From a checkpoint of a small transformer trained on Wikipedia: 13 layers.
MLP neurons of a small language model. Each row is named by its layer, matrix (gate and up: input weights) and neuron, and shows model dimensions 0-191. Each number is 500 + 40 x the weight over its row's rms, rounded and kept within 0 to 999. Numbers have three digits each. A neuron's up and down rows have the sign that makes its largest values positive.
Before each neuron's rows, "fires on" lists the tokens most often at its 100 highest values on Wikipedia text that the model never trained on.

fires on: "–", "-", " ", " U", "ol"
L10.gate60:496502534484573420435526523457555528519516510448494524512481534532528448526534434504474504551522420432462480495543489503570471472531463470500531539507429476529529559495526482450558523502598531499612531479568455493551457439459525508517508556502529547489442515435501598464475542552570494510495526536496491451479477566517473466463453426548558444459487526571488521466538522502453526473525523487495425497532461535562483442559505505470494517484530405444518463504525591426545504473524470525515530520504498536605489558504501488478485488476443481494508543505498485496502550427498517572
L10.up60:393520516449471492511503431493505455554447439515448574542498531463494523460526421447551522533548559517486512484493550503539500474489535454492408525459562495441557506486535447510555487541526502541551529474540530450555544470527549524500534505476504562477502504428483489488423513507460532467483603536362463490502548473505499449523522431503521492460528505449533452546459540525474530525529515472540458430569501559583456500489487456451475594469458515477534495504543491460466517474473430542501539520609478493487565493442519490475565530512527505472442505488505486521514534521500464510

fires on: " I", " Sy", " You", " sy", "!", " syn"
L2.gate112:496461557518475546488516500457533481493560543547490462435452527524500442488430517538509546476418376535499500485494430485533448434481511472470476567455495453460496547500446529593505538557443570518481570502528515399553450498502551448524522468470453480493547457537469464527490483433483515510538537536587523413526514490502571512503472471447521493471480495491546480486398528514529488418510475502485505529484558499535467547539492506511473453531426434530507518556497433548502503557480520469489468470494498521463530523488522545545424450492494512530479522465506380498493569464478540534
L2.up112:470524546504482482389432483507487453555534529524458481508548561474455445530475502480488463548465429535543438487549555494531479445483496488462489528475472458491553485475477522557452464473522505487510584422458506446531510508510564493503464517492486427560476474452505484482520439514471498466516562515447498477516577513508448453566487466506527512543511478580530489448497539526534497405462501516520453496489551477557434562507501519481477416476456497443556587528541387428507476535458498429461505506486440429501482520523501459421471488491489479475504485476510522464521527514454640504

fires on: " as", " ass", " G", " Episode", " Ge", " "
L3.gate197:503554564538496466537478504477511487520502493473518508502487424477503541444578449494468514467498537523507511513532460526511541558451557472444517502623465553511432482527505504569530468525546486494522488468527498498412426434499482516461519505409488527465447505499507476516503513443439521511569543527486516512532564513449473531520495481454488471516499411539514480467507600486503533486517550526499485518638497409472468480532481556491499526467452523550457553461552454564545513440546525502500505448490509410481581489427520523522424466472472492513460498551495473539467466611556503504
L3.up197:499458578530491493532515491487527410491398497573488480535457485441498534499585465432450519595445513442499460507533480495508517521563512493546514505524511513440536528468444487489490551458549494510502489508494492463491511414576506498421493486427471475542500507482555479501490539516413518550508502463484469495476520594480506499505519503405585561488519581442504535452455541510470447515526515501588526533547454500497497514526526534477515481517440460486538553483517516474482506576527547494450414584473562484464514555546509607523502497494469588472544579496496491518494492564499467495

fires on: " (", ":", "\n", ")"
L8.gate324:439555438514483479530451537518480468529458511481424505539538525426405554485504403395398475537496467480541469503471435469465539509468459542470497437453500529499481475474480431561472478468548467556409490531501476539491511444519452431488523443521505459457541448525465540473515521539526482472441478504557474495506540517480504450495532484533527495588461543488483511485555561525495480462465458418545446533532439544476513524514415522508501520496448508488509468468494572471523518540489461445515481488549483549506497565484493522465486500505522501527502488388429569468447401496528530486
L8.up324:467519498507456402482438512532479491572479508447577425526480524428472494508569507556528531553446544546555483481507507447495474560492547457529560482462495435549560513518527523459555482473512450478466512472540530525447579552532470508423534544497529438545467508544482506486479584483497509568533497544532499504544533472500515468502568533461522493488504528540502490467554495490495441458572553523451554556538489521430569507507458472500553532495532489524430550577488417479476524514503537566544509555504451488533501493519506503414429432551465507534431481517421527462520518495557516573

fires on: " to", " ==", "==", "es", " more", "os"
L7.gate180:523555491444462435543505571472473493492483509456508551537460503547469472470474476577542500526528475490504528596487535498465525463487500495457493470504453470528450573477492471527514483489526432501486501458546508485438525527536396513521507494491504499502468562500494517497553586530479580590541517549485511522588556358480485488489495592466528509524497481506564467453494455486544442471493574497573497480512496478488527543533559489497490565607537542500517520507490472503431540480539475557523530493492492532573553513490476497491493491499507448480432434506405556460490544488399567483
L7.up180:505483503468511458536537509503517462466456517506549441537488488469481471486519515484547489504548499499523547440487485528567476521472500579498478514495536487477449444433464459524498461495457535519483511453501605489544497480478519447443503471331491487447486573461512432569528522429499529461502513459469479522478545452544474527504465578409492464547479484410485487525466501461503447578489510502455452488563480493398487561568468489522586480478498529438493473485497480447413497501466530516474560500542452583555525473493478502509447461527454498542514518491423494491483497430445507430

fires on: "a", "i", "us", "ens", "ii", "ola"
L7.gate316:582513501535441466609522531496452485458483552496537529460468536508584552502512453521503473518498531444520551470492505470451558473527413425484512434476471411489490579520477496502531464564480526439490532420561610476449545495551513488430538506518515515521480583520519477518467514528513498597526473514487499476436530583453537441522487513494518502567510514470525483445491472512445542485500498512615528491431520521446476536469492561479508494470482580579578496509506522464478498480516464493539519543575495531483503517519553525517537503477552466475516444482576520508516517437475518441
L7.up316:490481451426492474438534467525487563489429489493511514534520547591532497485504441495428508446512488451583523514520527521526496564517484520513501479501573505451467478550506510539550550472510526450473482519463566486453448496527511521469531484468482461412427484544534420495565492496527455417498464427526517566492524533489452443521434506480454574423558548395475469449482550498561546516448525484543537537550480491453483506486471505446485485571531493475466479472546555540525580462471457446492494530469498492539631508506543465524503469578481489516445452527472526485491513499551479461

fires on: "at", "m", "n", " It", " could", "re"
L7.gate235:450525495565577466517502512495513416454408499380539462507488451457473541482489517482429516573507526454433509541516480503507504488501486463535501487451530519468517457528464530480527523529562500477436437513468488576517490534487529580554501482474525406515502475469529477511536494456484461483474568461512567519502553494471495545493464575528545536542474495488528541547472465474488465471520486519534559582535517480504494355535465498516503570520513504525513483433488507452461476508516533463534392470480525483450426560489473478454495424530501441532556469490506475576484456556575456533
L7.up235:473582430546523506477486524537433584487514464509458505532497476568515475407507484478532440522507500516513528485505455431529450484500487490501511509500458496493512468513507531528470495503517495499549519546496547518556462496467500573439484489532519572417516475456461467521502525456581411555450480536471548462523500508452538502484498445451468458455478520455548592460526478532521547489546490559497507531420534551502485463524480456486421503469523527520581510453432522555452529528506501532381479479488491520394506554538593504432480554470517522494483523538470495503495577469467600573

fires on: " as"
L7.gate222:438473542530483518450569486518488517489540476525507432555531458522466545437449481496482479563427494513499516585489467487496572521537530464595511520458505553470534471491507552518524481462565494469451464527546472475493515415474495533510557505482479504574605575534513525448507478482508454501557492526486605488492553512506497539470581466543523450534503430544453516554496509524535508443506528476467475463512477459427504535479410480484490503451427613492517528484534532515517520461577455485445423482549468510550597508506520529519570447531485515514522539523491508559432478450517525514
L7.up222:559477482498440578459495463477586556461536576569444523393499526482508517547425483420520477513454513522493528408538525540489459472435428499511574468527470468528455479555522478513480504525466566465534531515462561486455439522520480441481428503474453513519520456544555551533451475506542492507490507478452461489516481566547620484514522485458604469469446528539480518471485519510425557509482523506489525467578496495501485478491475491501512491504477523510461483433410510556549525492491526511497483581440517531513563540512464503495428539458499546494463465433437453467487474486516468480

fires on: "ing", "al", "ed", "y", "'", "on"
L3.gate376:520498430494593540498434539511458534475474581437466560462526516586547443513542484458564516477546529491495535487520505474494467536518486459540500490437520560478490530526522566475483546494460505432464508499517531472483512520574516478447487571490457531483511521482543558496524598462497463536597533463451524489456507518524494376544472494537489420475550468463475525491486471554464425493548463545445450439491485505542492500523530519511491513440501534476442507506478485541444482465589558485465531584497510529434529470525554462545522470503472463449487529525383534496548519495450489433
L3.up376:456489511531499516515473472460532504526505546493521480522480545599558535562495484501424439503543499459465505530513536459526478501505518509544494521487554484589505463469506514479510507521467511559444446466496558554475483550517527497419470557451509515575518463505552484464457501532448490499548470476535489554492436536495477472558583438648465468369582504473464465457488447469526490439554474456466460540504527539543484504492495490480457442471498522460520499492469518531494441520462547521531506474522438611426556496517535563541490510524488514477420520474510568495531451558454494552

fires on: " US", " States", ".", "L", "K"
L8.gate73:481395549530490492561452478566504529432464524467545457473526445504465537498473522527512456452472482475496494529437556520523482523482492515550516561548470495450509443512507502461541460462471480505484453536545443549447530470456514439456475624500566528478525433587525448534492474539560617439463435512515541541489493468437515503472541436471523508526544501501424488503578490393461491501466483499502508547511456586470486414512449499520501476512462458492532510480561527478527482557494511476526494464496482435489559518542498524499484538476451445565459526440512509464496597491520521530
L8.up73:502548488441511558440501542619570549519532442485525538550461528403537512480498475487511493496511562505535402531508482578482471525508407447514411482533451522522427457534476455520518525549508492523524488518506437490468460518522471584498457501515513555502458450496564446528458506562535551493536483547482487450472496513477528495451503473433502541538493414518497493529445496532556524483482559480464517464434501500456506506453461441476411506461499564457454489455499478545458475450489553460449544517567526485538414432500483458518573493517498488531543467528474498458518499581534509441

fires on: "at", "d", "ak", "m", "er", "our"
L7.gate179:553475525482572573459452524489506561479560404522467512505540440533466396467508457408461510487554513487477480493544502512441464490393507509510458501475512518509570521502540517532461493509509494512606517498499485464527531540447478558534499563440494451436497462506479508496486522509500470453493493459480504526522476585512484441562451490558499569465493556441529419531565533515503533485462476525493542505526476494520475583483502574517480596466451491479491458474494494546468480455451467475490492517492507540536455516503531519439476512488545509451522560488570626379542493471505524488
L7.up179:505508496546476531481508511501441527436506511432463493509442478454565548441567507528438511451446520486504500388548533468517561457566511526535482511480504448514486541588515557513548568516407593472505497473502527471548457481485493538516609462566436477504479558497492518606469497481488524518538484511537472513549547471503527476475573525477576510435568525471541536517499517517527532481484513524449487475472554476532460535507419492512464476473485546516520546469452532494513394425526533466430453516465514514465531560481481444514542473410463525533477466489466517503568534471475542474

fires on: " g", "g", "G"
L7.gate360:486546579577517522528532515568482544536462505498488585470522494573530466493540503526490510494539576495499534511471513501529442497470492545606465421474417513427507494464592458522499582488534442466476478465496544517534476527508544534527444542556523474528491582555548471483465483483521433556487424576532495510560515490457532537531539558473507516533602470520434469507463483527518554469450462484554454610497471558472459459485491509466448525515526512522491433446554490513512515497405539486459496590491534475495517530529471515499500496468495499533502540534533561532531576524490522521
L7.up360:451550462571570530507550480576555465540520543502515461582514511541465513485477538468537556496478451567522471458510459486486512402403454457501480510497517479554531556502519479514535474500460461450477422579531603458400526475464433528491536535522469501480536473470448492571516508542459490502550517465559553502530471438561546444483471534511455514563499518437450557502537555496533434483517555470509554509517512440506513577498522495397532474469485504492494554578474499457493457461545512490476467473442457525487503516513489447529475531529522514444544543541465471505552500449454517538

fires on: " 18", ":", "19", "°"
L10.gate349:439559603486522478517545478519441530521530514465478517450513532546590546529449494561535505550491513551538475558569491508500472446515462528507485507536513460474475518471500510518456411487558468521481440534556549507511481536494561543548495469505446492481527498513487570507560495480467487511539456496432505539563476457551507573598423429527509505533478515428472444485422569486465479485588585595488534481467512543500433473452565493553525448536451448497446501532546562528452503523467529527514490527502506544503513435524496543460538532442430498488501510526473573531464520518493548484
L10.up349:457495529452569508489475535512468584521444444484476546435514534448504528451536525447485529478519456467483442526518456508461527520556502474469505493485410527560441507568493432551443614554397472564552478440502489493494465468446513449517488452490499538516465552470484560563533462471467573506440471504499480496520448480514515461524412480489538456534551528513477496499536524582494512492432494513491490522523468523509464508486515558499525466432504436571492455537555585500476460471496487477534382534500547497508520488557487563497531516443497543513485508514480484487410502588460556512

fires on: "-", "ak", "i", "d", ".", "h"
L7.gate221:517444534495434507527457531489484563471493479438443509401441567457480557523476499563497475574505514432446513456522441563481488480450513549525485604468501475503574511495504487463494559466544566480517527543519523494478521507514423496480522468469484543523474459510489473526480496501505552549529518455510456497554535445515586431531516490491527571461500453577528503461524567485521523495525454446504503481572611531494428467513450502524549506568429547543525534533521542539466422526455550540469503472514452491518542525485463533494447505529552406449488491432435503486507471448441475479
L7.up221:461455564504494553467563481486463583448450494494501419555538440459488488511478475476545513540494556483474494459540573448468502416548484401512521456493482510530459514549544502464592500437521471504458423494456501454535573474512522533485560515514555516556536510535509515538480498472513560497498484474506517466514485496494418564547482578528589580486504564484554484500549479519445510458525537469533505487515515499544468571532547480480549492495524504465450602518511426537580464540455484468528562509481504497535547527515495452563483556476397486448449443544492542495542494514506472478

fires on: " New", " Per", " ad", " per", "w"
L3.gate152:546482484533490462505560535574470522488532527485515472531520483448550496464554455454446537473532516498493504543494522540513489499491462445487536539476483505513540510504465556490493488438533484517480567578554460509477546556495538522478521469471513445554535460501510507423440522504447495457535513474374464446520538498521548436515554458436457565537517551497474438510441504386487533497464445512539505497549484488478489490456484482423459548502508537550482442524420427516580506520528503554541462529520485512489482497515517479554533423369468489477556518580588464539568534442472482517
L3.up152:470530502527530467503548578583457527528492489473523516463463458509544541485482508504494469468468567476487477438517528456498503483521483537516552467468522456505539499439464524398465553476625487510552518527499497529553507494483458463496442449431502502543519507543497473425486422513504505480538546490457444499518426440544523537427555478563583489562541529446476515504425449479507470477504556488476509455485506526534506515472427434510474504532536542510503477475516504475480477542463484550469429551478411447474480414502538492567596595468484461552526473510484515499555590511566480514

fires on: " There", " they", " They", " —", " plays", " began"
L2.gate186:512481523483456487440457485524502537530496485479490517511418477526457481543478591466498468565535512513462445520452524473449515568484578485505526433499444527553520459562511593608554459465472521488466488524540501481457437518438508538436510580521484508445447479508476487569446513509543447558536477531514506524485474525467529517519524468492592532524454453504547512528495511489501576483466461517520520499489502471420453529486439534526464435528463566515481507417465480466596523463492592487531518402478508516469552528541477486466493561504460508500429464506437420517433551529470531482
L2.up186:523460538479438545471511458497508494485431494505503503461491491453462449495547496441496502536511517430509525516436468599553543485477502429524516559513384483508430516555545520475448472465508489498448445475536437510535509564465463500471538519514497480504479511461524552597451546505486541519461557515476503448480496589510442462506399470485510532518576455474484528519510418528503479485520506519554482509486470501454492493501556496438482511490494495589454505488600557482556439583504500498520462479488491453539510598529471480508561433536559544519535464541527502545514505554506611556

fires on: " comp", " Comp", "p", "mp"
L9.gate376:485476514475405510494559544467563486507537448489529540520461441452492515518561535526515433428559494581588478438492512502448484453548465468566477514457454508564397526507477508477507464463499505500504474445531548417470470561600518485507448471441489493457490534502501511481488482496484535499532499531499499511525497475449524437531539502520513424551495510545465468484500561438502496460544485521498505538415372456450514418479507557563530453475516521482523488497513503441494480519547517515585542417536493507548481468514506499499530576495493489481578500530494443372474469502501478505
L9.up376:510493544516500547512514498465452462478535432508490535446557446541505484528550525412565509449489557511471492476580541544439521449435497518496487538484505474517454562532521494480429527521540530566512533553589510423527542536550540518437458504427513488487488486532484550514526518506460525547552540462559533427505496502530488475555511418497487437553553572466544498496485525478486445447497517488507483507466391481488428439498441541454471531492552538476476535485472495446550425496518468512530529578505559444564496414504518513473474528486519433580482532531515448485451453484522540433

fires on: " has", " had", " have", " not"
L10.gate300:494513496548451478476551505472457529497551461486540518468595486492539503469481418472472505436500502525458494494434446442513461466510471499490478520471578484518497534398504465465414485526532502521508534469490549432491430518474503522451496394514569562400459537513487516395487484505577514580498395534541521410517503527538533437498542530510566553555483545474485583522541570502528525509474500564416510504531516520497459463535558480493464485536518423522499543454501481533494434501424506495494500463523535488489459457477498550466512504505490442497518478524478499472491512548497581554
L10.up300:438519462568465432506512556524560545507512504512535496490449454524483523539478498498486538476480472449444519514530443438430535538451539482471455536448490547456476524524506487581582503491626518578512500552495500465538475497523486506486538480530542541438482473499472424532497526444510530485457493449508516453522455473517526437541509592484559505533519523460478519505517574435514474505461506506500510490507450515507515517547524482469508573491593417616450442486503500529506462470447447526475493534493530546491530516494507518505547520464546427539596507588495510493468462548515539627

fires on: ":", "):", ".", " of", " Country"
L8.gate380:483499514549466468552527500579428478471553482464474544511553485527542491534498471511543503512487518535511461539541441480527449537426488530541494495553556503450518521534475464479521553542514526587445569441499519486517497442533478507500555572533523539540425480555487519479557484513536485513517485531497521552496508457477484499565468541531523490440494518565404399595524551491554512485504545518484453500435498514460501420468511551600493534566460535533465584484451526525468517483500495515487510471507480525559498508509549541462581510463602481505487537486448509371489501526564521442
L8.up380:485460553448464510536503519566418456469475521495584485471546496499517489449435501490466556570437541499476471481475478540474474547447552533528484527462525506460526453551418496555500544515549509461436491534497452515477532507463533532550501564481548483530535490588457540452519476511444495509564506516505573440544521513510468535492545503492512485352505483552545495520358508507426539481507542527510522514511493472461506506483563562561465471534518533492539474443483475439479486499510542448470471461541449545521424523562450547488471514457499612479525515491499544550478456535471470499

fires on: ":", "ud", " (", "eg", " aud"
L7.gate368:507503508499484519436522498463533470489518501535520412561420561579489540476419486486526492496434484488497539499516539512481482526533529499527499562440564536524507510501447517553529524434485473491462524491541450476523441438501492566397458399504480505463530459607507501489478568451528516548517464495502486483513511467515487464507502494549534510539498511587577531576495526508532518496495454500455528562518555457431507530430425581485512524451444407506426469506468541534481514548524463522485399485519554515435469478499472526402540475505510530517510476456482566472469491430500450473
L7.up368:503537494500467504538463424498500531611586504503531494478517540512462558534452458556550527561493483478491483478536429478515499470497495497532481502444495559569530469542549554504571500458518539536505566468512565469458482570500544518506533511476486431500513409482533452494544510485493496485585518522521458512525511472481545594452407488418549534447531464491489454494491457550436474471542466519522576471549432563392518568462494520575481469577480504444523494488505468506477471511514514524504536516497585501506535508541444570560507484466481513501492526448512540500448411517429494512

fires on: " a", " every", "ph", " all", "f", "onst"
L7.gate223:488427483498537472458486481537492487431496516525458564517478504486448409453493553460548484541478530442523480413572525475497504492478538443524479477483520538528501467540509497521540500524458523471446480478518555527463420592441503503558519472489521438526501438515508489529578558518566498593451552463490425454494468504500516499511475483492491448517520540534562504567528624500500511549529492558522575538558507437462409471554484460510483483487534463516492532472512463396435499510589479521510513488431588500445478453526461538491453446488488522416498497491467539500560521499489507515
L7.up223:475508569537500439490503445528459530584472488488472457504455510498531576509533527514471435448554528517562552474548515521484482543546487435529560433529524429518450499515507524483474513469473520532568487514499528505472535529524543495486506624491517547531504463525500428448525545498541482463593508502560499485530561520552548499543515506518572557577535505469540521522465545507501540510528538549490587515523515503521514415526420453489448480481480423577465524512528535535433522410480467520535457489434454559447534535522492488469524543496532474445450483440462440484582473507557555506

fires on: "i", "==", "ae", "is", "ii", "c"
L7.gate231:501524511531420503545504503544505543461522490457517506512440541434461518470541452493491486511465463446483553498476494452449527521439447545407481499518507471473486521516471475474457494530615432451559486488519485503455487472504549530459535478421447491542454492539510490537452522506508511568445454474572464485522560435463524478526499480538435499536503451536542487505509521534477504522501411569540556536469463439458541473532486482450575485446518589572543564525479458478509471462499472483503508522506509559516500575516520504539577474556490495384449451478541510492536426436535492398
L7.up231:465481498518454447522504496446453544495505542504565546495492566477420499453474553414492486505536539435490532587526458511488523503474550485518475522501520459556520442491497415463508516503523515539570473455519462534539507487527467541553508528463514465460530628502522491494567533576520451553503467493499417424543563446547524462490492547520476493538449508531513560556482502563481500548485468520500526502500458560491570533555523493515536490505562503498483455494450550539504563560473505506548432516572542470458515500513585454533463526547468531467523502403490449554448600564515491486

fires on: " ar", " car", " Car", " br", " body", "ear"
L3.gate246:549561454566422507517513490439493431478520514454538517523520541545538450496519479561470518518520532510523531461558530447475609528495448486499484411559550503476548486487447632456518520499497410493498514530510505476440478507574518516534488504489430516475450487546500542471552474443492466517544518426527464516462568514497568533483499460481516537487541494522471436509557526504496536547477477485523505474399484537459452432504487508415473496506425513457513586561528437549504494468513560460476481491559502522449520394484500520514497478582461502435497534501533489446531536494525515447
L3.up246:453517500491489528539543512429509539519431477520484568441492571516513522500528499611490539500567557452554518502519508600471567504514477555484552454510450475520450497480505590508500493489515624546424443580468488497460391460535492518456499550529500491469569505449530522487520478496524561543499503608455514461498515513443507455525509495466536516544472537446447530531441485494508432477465453492540474568527509545505465509482503498505545493446502519471511443531518533464570498537462535479567495609525535478515563519451401522474513461529466483445511509517525440492492487487513495474

fires on: " b", " States", "|", " US", " West", " Field"
L2.gate120:536438604550496460526445527482503556608480462511574500541444496516470489513557541539543460530545532507496442549420477535455476514492463566517521512483452514527554471549474503525536518501433450524503524477477421471475492471447542447451471479504517475435489525441540483466527491481492543580508458467502518464548484578576500550575505484468531532536517510442446518505532525523478488447522453526603420514563458483556499438544480437502471464515512483591419559530507542513557456491502554497509491448495482486560566510510505513528509462475444520561507547474420478542520530496514508538
L2.up120:521439578449473450489534536559542537503531466453542448546470522478553476477433536458475530578475517533453512489475457491519472499447518540533477535519483552571520547507417461628524506460541441490490462524461522453507521522482505457482478488532458422491541463453481508435516510432502511436496461464500486496562431463533509549491529502447511474495459529512500538507461407446482485433548533444595473478540491529500541483494490522579567477517558482552504504500531516530582413495451490500518512413488561455589506454515507466498496418500433510573472456515510475525533548523510485513

fires on: " g", " f", " F", "-"
L9.gate163:564517540541531451490438474462493530577515527473618510494542512480557465529485490538539546509527442521497435487516484547420481508443512540497559531554473531460457579510471442481593561482505498464498525510505598496518538409458575464480513528492544503521535509531514512524404547524460499590503542488546505547462439508463551498534522449519524456529491550513562457532437515471451518513573464542498482531508525555491425555543441570488496423502456454477490515492557564463474528512515549431433567473475579520503531464511490502535510516472449502541478494516512538506460448499496495463
L9.up163:455550512529512511551531492547469484515558486586460502508479558505494508526489456458531543616491463484560504525480452509557517449550414408558409561514535465448433520464538506529513539464554426490502440454581567517473458499546502534495540554463474495486544533466497492502504501493512554477500429540448531451477527443490512527449457471445448488528392527452554475504478471435529481500486542481464522517495573505453437496519469497469497572488447516485519525482543474477484454496497476491541518479538490519466443496487573518451519491479559434453494461474483446455503396443565470534

fires on: "-", "–", "h", "'", "j"
L8.gate136:552456480526506483445531523524499511489538472534504521502462520480533487608484452373500524440470487491575530471541549492547435449493502464509439500548530538483548524477525503613583456459454490467424437547506565525480535450420515468489546548478554532471545463480488496523557474557507476496493473520473529452470406475542509453452477542506483499469468539493452484461490508474526525450542488472491508480495467546559470467517565508553479518464498479528495509521431424462477569499471500503571495500550500427525632572496512500519486448508511453482490476477531477490456493539463388476
L8.up136:457576522540466509524455441423427525495492453527500485517486557525483469524539421443473510569513529590514520468516530488504514489526524478497469564471499492473470518510524527541502457513490465535512481509525516506488489518513498448469524450514447563546505460446557525464495503535556455378508491550469446484490567501524510595497480531449552527488500558428476510574489499496642427564474529544520443513514528468519497501436515549476532490498500483575443475525527539465464585468475535442591524515549472486593531497536540543430499499504410437512523468516442542477525526504527502472

fires on: " For", " Nor", " All", "for", " far", " served"
L2.gate264:471603507538489480526478468504474581488489529474455473515517522476497451475425467524553534515504475501475606494475481441528452465521468469440482433454467536505489487499521585473537464582537485541527532496523458540526483525487515521494582572463522490496510480504517453409490505480488522434460473473470520502459482462467458539405522581580475457521555511496493503539429489448535533494513580494460532577459472530479493541545425489502424513452483442439436556514436536522573496488488525502491501499491531409521437451525462523502445515569462522501511469449494513433486468474489566417
L2.up264:476559456571509451482498501556426562460533534460437464562544618503473500497478533473474546493461541566451501499552423460489496465565475534399477495451438494477470448504447575472525455500537520540526560528453425554505514548501580484523532545453502521482510475522486503480453435488504483520519534500497524542476540456503467506437539579525514542523482499497528488491438511467546510444496544464503545488482480541464476473550503478502471513478524443448434523482410493510523444548482528507460524567476492468461498422496458574514441559504476522468525492406534492524468401476541535435

fires on: "er", "el", "n", "d", "or", "enn"
L8.gate377:464425542448475536496499525496544485516508461525433543559535524551483429462551485441501442510505506509534423509478574478381414496486479466477476556545475453471448477512516439437460509516527567458491514523519493459481474497493501478551530501556538501525492434458508571469465436457530456441496530509431449523511530565464487492485481518588542479505533472471501531497504501513466540544454522461493459560515522507535480479532555445473579479509498533430545516433499530539517436547463547462443527479489490532600585567453456462496541506454601551522500493460488499454463504540543439500
L8.up377:591460518473480529523524530509537499566564540430429474494544473413471481422525524470442527557473501499572488480478478488546472510485524528472562508501525501448438581520485475458503429532396478525509458527476514506562495490418490544556520490499410503506570562520507536486442502453444474493491455476540457488508495486526550458551513556452494507430502485459466462459627535522463536488493466500444562424526475593492441507520563469516533453477510536569479520514484497533463524534504538497497547497538538538476556493578555444462543504464517579490456547481519520490517533489469473491

fires on: "-", "r", "ig", "ri", "c"
L7.gate9:511479449528504412500531518417497480539599522520490553528514488551496463571453522483497521534563504599498470556527486489497467485504456507556476488531598491431508535521475569462546494583532505443426487546524531487511508493546422395521485503515512484476525469460498577502497532521517487420451537460541514475407517533508464476414544544547488520508470473490530561502436492532548460492453481505527474519456397550450536466492510504464548512437461457447449518530489494566500442502490523519532525511524450497538480496457450597511494522508510524515531472452424524565477533431490456503
L7.up9:535481470491490411549496509489560520522486515543439512543457472542515453524518512494508501476579516470552524509456444512472499485510442480524515518507528532454501546519503505443505493407475493446472481541472547487464511547510394464464516417503481464517455514534539511516465461522498549543447436510432483541502575485533513592523521461458531525551455448541495532470526445476470514528476482439457497502503441556463565514576589488551598469484540424505550520412409481424515463571515516523529503488481510556574527533567522519463528479483493516514483588503521542490492477406564486491

fires on: " and", ",", " American", "th", "ud", "'s"
L9.gate70:489534508536539428440453563509516486569545524506545491541530516548512563539482536497472525576450469525492499486472511474491445506489481537523436461508553499459491493373507504517499529457554514538426501521431485532521489555489490462463462423469556487514455549475522495439548469509546460507495497600559449472519509477493548451557505537519509470527481477492492448504395520443543485489536495463510473475607514441457484532468480445536545510468467498496455466482537425509619519433465507532508527461509503545504539516480532523521511476523529484538522498457500566498506603569474486371
L9.up70:446478488504466491541488560511480509532503467490464453515470519557466484535546493526485583511414520467526522510440512524474533465470437496476589445489451517493454533457509535471528497513502550428507521525422497504498509406497477519566549508469538480546547490481446555457481480439563496447473501484443510503577492511523521473523575531426437493513489478527481527515484467530522552469450416450557577509460474514485584380546500563504541602490443479501543456516510507533487554493472565466555473475487568476561450504496443493501514430517565491476465476482434495522543531535446444557

fires on: " K", " St", " T"
L10.gate334:566533469438490455418483536535511562511518515536493511519474489463484493621560446514468542497487519568506444462504548527454473520505377554495525547522491537485524509433470528479448475522548525442451529404500488500507424501452561386454560474488458526492536496505544474501481576495570542514438507511499505539513456511534470563548504527474537564495483530491513489468524574452460558441491520513538556540459519404505427511488478561506510433507549546508506450567514492444523578526515506467546513473528517505476489539501505438450492523498465465520465552434516479474465522450503559482
L10.up334:476453514481433556507443471561541492509506432482496527462524501534503483502455466461500538443476474490573548452574477414564502537515449514509479422530493563478517522440451557454452510474515533512536439472443465519527443455485540474437502439466516549450419588488491501537524522472500518530473470465524532558470555438521439543504461445501521517456493428548466520494507533517540486496459544515579462504496481522559506425559496509557462515515439428532487499535531537514514547483478537398437520547481437516480410542498454582541497471527538478534478504511496600491494485553526489449

fires on: " 2", "e", " Le", "le", "Le", "2"
L9.gate44:476503445441536464497580452526516485495527490537461516501553605499463507443537494473488450470482431521605577519430544434545517501473432473508455509497521515439506531538523552486512518508581486502462424526541503463520487495518534530544514579469521551535484458459542534510476495481496509550548567574470505507459436533525517521463452506505531457475518505502541527524533497509466490521520465428549534504466492474515482488550497490456501480460463448494439532502482558437506601521507528592567535500419437547504461427508485459415506448470499537399524477468516480442502458592518546508
L9.up44:510544498429517553443494558554528451478523482481514505533589478499477456543495449607452441477468543503539390488513502475510499545495493511480544511508452512453491420530474493431475505483484505528548515474477515478556531503482472428521523593519503490516516490510520463571522423533401493442551539506515514544415571464451476518473468543509501529546506526502498570483508487486497489381559483507536501473551467568564521512430444420553519483576542504508443507435447478480488493503530438508549456536493439476492471474497528531506550476475413458518534491569476479492453509550459544504